{
  "head_dim": 64,
  "norm_eps": 1e-05,
  "decay_shape": "linear",
  "doc_mask": true
}
MLP neurons of a small language model. Each row is named by its layer, matrix (down: output weights) and neuron, and shows model dimensions 96-191. Each number is 128 + 24 x the weight over its row's rms, rounded and kept within 0 to 255.
After each neuron's rows, "fires before" lists the tokens most often just after its 100 highest values on Wikipedia text that the model never trained on.

L5.down361 [128  89 137 166 121 115 133 128  89 117 143 111 149 124 140 138 158 117 140  55 179 141 176  94 139 121 135 124 139 184 144 123 157 108  77 146 104 137 128 154 125 137 158 129 104 131 147 101 134  87 113 141 128 111 109 119 122 144  91 155 123 133  79  97 100 110 110 133 126 191 103 106 117  95  85 152 145 127 118 130 159 104 152  91 141  96 126 107 102 102 134 123 155 142  98 100]
fires before: "\n", " S", " L", " ±", " W", " Notes"

L3.down380 [121 142 141  78 122 143 143 122 100 140  64 125 141 145 147 133 103 134 119 104 146  98 115 138 104 110 121 111 148  92 123 168 149 108  78 120 142 154 141 116 135 110 132 163 152 121 138 118 123 107 102 128 148 165 105 140 131 123 154 149 124 156  79 104 130 139 164 124 102 150 141 106 123 142 135 173 122  99  93 107 115 141  88 139 105 169 110 174 138 112  73  90 129 120 152 113]
fires before: " —;", " the"

L4.down343 [104 136 102 130 116 143 140 107 112 116 110 128 106 116 112 136 122 166  70 134  99 130  74 178 103 138  73 140 113 115 130  96 119 109 124  99 131 156 124  98 139 119  86  88 114 122 155 138 156 104 219 124 148 165 117  75 139 148 143 112 168 123 119 124  96 146 115 140 122 112 129 146 133 151  90 120 142 157 126 124 120 145 122 150 126 110 124 125 136 103 118  86 111 109  92 165]
fires before: " a", " as", ":", " an", " on", "ed"

L3.down637 [150 144 119 104 115 116 129  86 100 158  99 146 131 127 109 139 146 130 139 128 104 171 114 169 165 170 112 116 139 166 127 100 115 120 133 158 145 123 109 115 127 108 123 108 138 131 151  98 126  84 136 124 127 116  99  87 141 149 109 153 187 146  72 129 116 145 153 139 153 153  80 137 147  91 117 110 140 131 189 132  95  79 122 126 155 125 152 137 117 128 101 104 154 115 154 194]
fires before: " a", " an", ":", " American"

L5.down445 [126  73 140 147 118 150 110 137 133 143 111 129 123 124 156 153 134 127 112 130 121  74 144  96  96 138 172 151 139 100 150  89 153 164 132  97 136 115 122 132 157 144 102 122 104 142 123 109 142 152 133 119 130 113  81  90 152 127 119 108 116 118 133 154  84 136 129 132 168 145 139 132 139 120 132 118 122 135  87 134 182 115 149 153 102 100 129 110 117 106 160 179 145 101 133 129]
fires before: " |", "|", "ts", "b", "s"

L3.down498 [158 161 116 120 104 127  97 142 132 139 117 114 137 110 125  52 122 174 133 111 121 130 122 153 153 143 111 111 129 145 136 107 123 125 106 148 129 113 143 122 161 138 140 155 119 153 140 138 115 129 140 138 131 172 145 153 131 125 176  85 148 147 103 100 107 142 138 143 172 160 136 133 166 140 131 119 129 117 135 113 105 121 133 129 100 158 159 168 122  99  98 137 140 105 131 147]
fires before: ";", " |", " ", ")", " –", "+"

L5.down147 [154 123 127 128 109 117 111 133 118 114 131 143 102 112 104 124 136 115 124 104 188 183 149 208 138 136 122 148 153 105 126 132 157 134 100 129 126 182 130 147 109 118 135 100 153 135 109  96 146 127 161  90 177 153 151  91 103  83 107 156  97  98 122 125 123 127  98 159  92 115 130 133 122  79 126 138 137 127 105 130 162 157 168 118 141 135 105 118 106  98 123 155  91 141 149 137]
fires before: "\n", ":", "ption", "ase", "il"

L2.down406 [ 98 166 155 100 126 118 132 111 117 132 150 115 157 134 159 154 125 126 152 116 153  91  97 119 129 102 113  84 109 107 125  96 137 125 125 145  70 141 140 176 176 105 118 145 134 150 146 104 106 114 111 106 120 112 120 125 130 128 119 127 128 136 105 134 111 122  97 117 107 157 148 116 129 123 116 118 113  91 130 181 152 148 141  90 123 153 135 148 131 113 137 128 158 143  79 100]
fires before: " |", ";", "+"

L5.down444 [110 126 143 123 146 136  81  90 163 106  94  97  75  88 112 137 141 113 136 108 103 130 137 118 143 160 168 141 135 201 112  94 123 132 126 163 141 141 106 124 141 135 100 124  82 112 141  90 157 146 123 112 121 147 141 125 144 111 196 114 128  99 154 112 105 143 121 155 125 151 122 131 141 129 120 174 152 134 160 142 138  93 103 140 170 129 116 143 112 134 109 129 147 132 152 125]
fires before: ",", "."

L4.down500 [107 158  88 104 119 132 122 131 146 115 163 118 132 135 148 107 124  99 152 107 125 169 135 123 130 150 148 141 125 144 122 159 144 150  95  74 121 107 151 138 127 179 122 145 157 152 100 152 123 159 115 119 119  92 107 170 135  91 156 131 106 118 127 129 109 162 171  78 107 124 110 144 115 123 154 107 148 157 134 137  82 139  93  93 108 110 165 144 156 125 147 128 168 130 180 130]
fires before: " |", " to", " (", ":", "\""

L6.down617 [ 73 114 149 122 113 147 138 149 156 140  86 164 107 143 134 122 125 110 143 136 143 108 158 177 127 146 116 131  97 150  86  78 107 119 102 135 152 145 163 144 141  94 169 108 121 139 152 161 108 156 116 121 181 152 114 161  98  95 115 146 115 102 164 140  70 137 150 133 137 106 129 117 127 110 147 120 177 149 158 105 102 146 135 127 135 109  91 144 114 133 121 149 121 112 131 101]
fires before: ")", "),", ",", ".", ")."

L2.down362 [119 102 124 104 129 125 115 135 143  95 107  96 154 132 119 117 122 160 124 109 155 107 113 123 131 145  73 120 127  98 139 126  82  91  99 148 111 147 119 105 105  95 122  99 162 108 107 120 144 119 123 133  97 126 161  82 173 114 132 137 133  92  83 117 108 134 101  99 135 132  92 109 106 105 143 121 174 133 164 134  95  83 151 164  94 111 131 113 160 128 196 146 117 138 118 139]
fires before: "8", "7", "6", "9", "5", "2"

L7.down59 [162 135 145 149 135 148 120 148 125 171 158  76 141 141 121 126 121 135 119 121 111 102  63 152 138  84 146 162 108 118 106 115 125 168  92 148 176  74 156 144 149 159 122 131 115 120 117  87 109 136 127  98 114 122 126 100 133 189 148 152 138 102 100  63 126  83  97 149 119 102 108 132 120 123 187 121 138 136 123 116 105 112 132 114 120 130 122 145 121 157 143 168 116 121 103 133]
fires before: ",", "–", ".", " to", ")", "),"

L5.down337 [137 121 157 108 103 101  82 104 118  97 122 113 149 113 152 122 112 160 141 140 137 132 127  98 107  90 158 123 124  93  79 142 122 127 136  80 139 130 134  88 137 134 123  99 126 198 136 115 122 108 110 158 119 123 116 103 137 137 121 121  91 118 178 149 125 168 125 152  87  97 133 104 137 148 134 119  84 104 122 100  98  90 109 130 123 150 128 133 120 128  96 136 102  73 133 144]
fires before: ",", ".", " and", "ed"

L2.down365 [129 136 177 165 149 107  60 116 109 151 103  84 130 109 136 172 134 107 107 141 128 146 130 158 126 156 109 175 124 134 137 127 109 154 168 117 142 132 157 127 142 125 157 130 153 199 112 127 121 157 143 119 136 100  95 153 145 120 136 131 131  90 166 135  91 138 103  97 144 137 157 120 163 167 148  87 110 161 125 127  51 114 121 119 136 128 164 127 121 133 146 150 141  71  95  72]
fires before: ".", ",", ")", " c"

L3.down390 [129 131 126 162  86  80 187 131 118 174  92 109 119 145 146 123  99 103 114 144 151 110  96 157 139 139 109 140 128 131 122 131  57 128 123 110 131 126 118 128 138 163 127 179 146 147 129 123 136 147 155 120  95 154 142 145 114 114 109 137 171  83 156 120 133  99  96 111 155 130  97 134 119 100 103 116 176 130  88  86 102 167 111 107 127 140  85  97 143 173 144 150 166 116 129 127]
fires before: ":", " |", " in", "ase", "\n", " on"

L6.down258 [112 112 136 176  80 140 123 114 128 106 142 136 152 123 101  98 121 172 161 122 124 119 120 106 165 108 129 140 123  60 103  91 144 118 100 132 126 119 143 141 124  98 162 134  80 131 152 114 157 148 160 132 124 108  93 134  98 112 117 107 123 161  81 164 106 118 135 129 138 153 149 177 137 127 139 136  88 115 154  93 137 131 125 131  88 147 151 118  92 100  89 102 131 145 111 128]
fires before: " |", "%", ")", "\n", "19", " S"

L4.down307 [134 129 111 110 137 116 112 132 116 149 113 113 152 127 114 199 132 174 124 119 138  94 133 137 102 188  91 178 157 124 151 119 101 105 140 138 116 163 115  84 117  95 142  89 131 100  85 108 113 112 108 107 135 147 109 121 129 138 110 122 170 129 112 111 147 100 114  96 102 108  96 154 177 134 119 141 172 100 119 169 125 130 106 117 147 127  98 142 115 124 123 119  85  98 179 133]
fires before: "8", "5", ":", "6", "7", "1"

L4.down198 [153 141 173 148 169 132 124 147 123 110 145 156 118 100 116 137 145 116 135 109 156 140 126 136 156 102 157 140  95 122 177 110 142  85 106 151 133 105  79 128 144 108 111 104 118 129 126 126 139  71 144 110 113 152 128 147 118 138 120 150 120  90 105 137 107 158 102 149 145 131 136 102  88  95 163 141 120 129  93 146 167 143 129  89 128 158 158 137 118 117  92 137 109 111 109 144]
fires before: ",", ".", " and", " by"

L4.down601 [146 111 129  99 152  93 119 108 117 152 106 178 133 156 143 121 141 117 185  69 126 165 154 143 165 126 109 132 169 146  85 136 150 116 145 109  90 152 132 153 146 133 132 163 127 109 106  81 116 122 112  89 134 141 118 116  81 146  92  97 116 129 114 145 143 165  69 136 113 123 119 128 118 131 152 134 131 141 135 203 149 150 114  64 120 121 145 172  86 104 148 148 143 102 126 121]
fires before: "\n", "res", "al", " the", "ers", ":"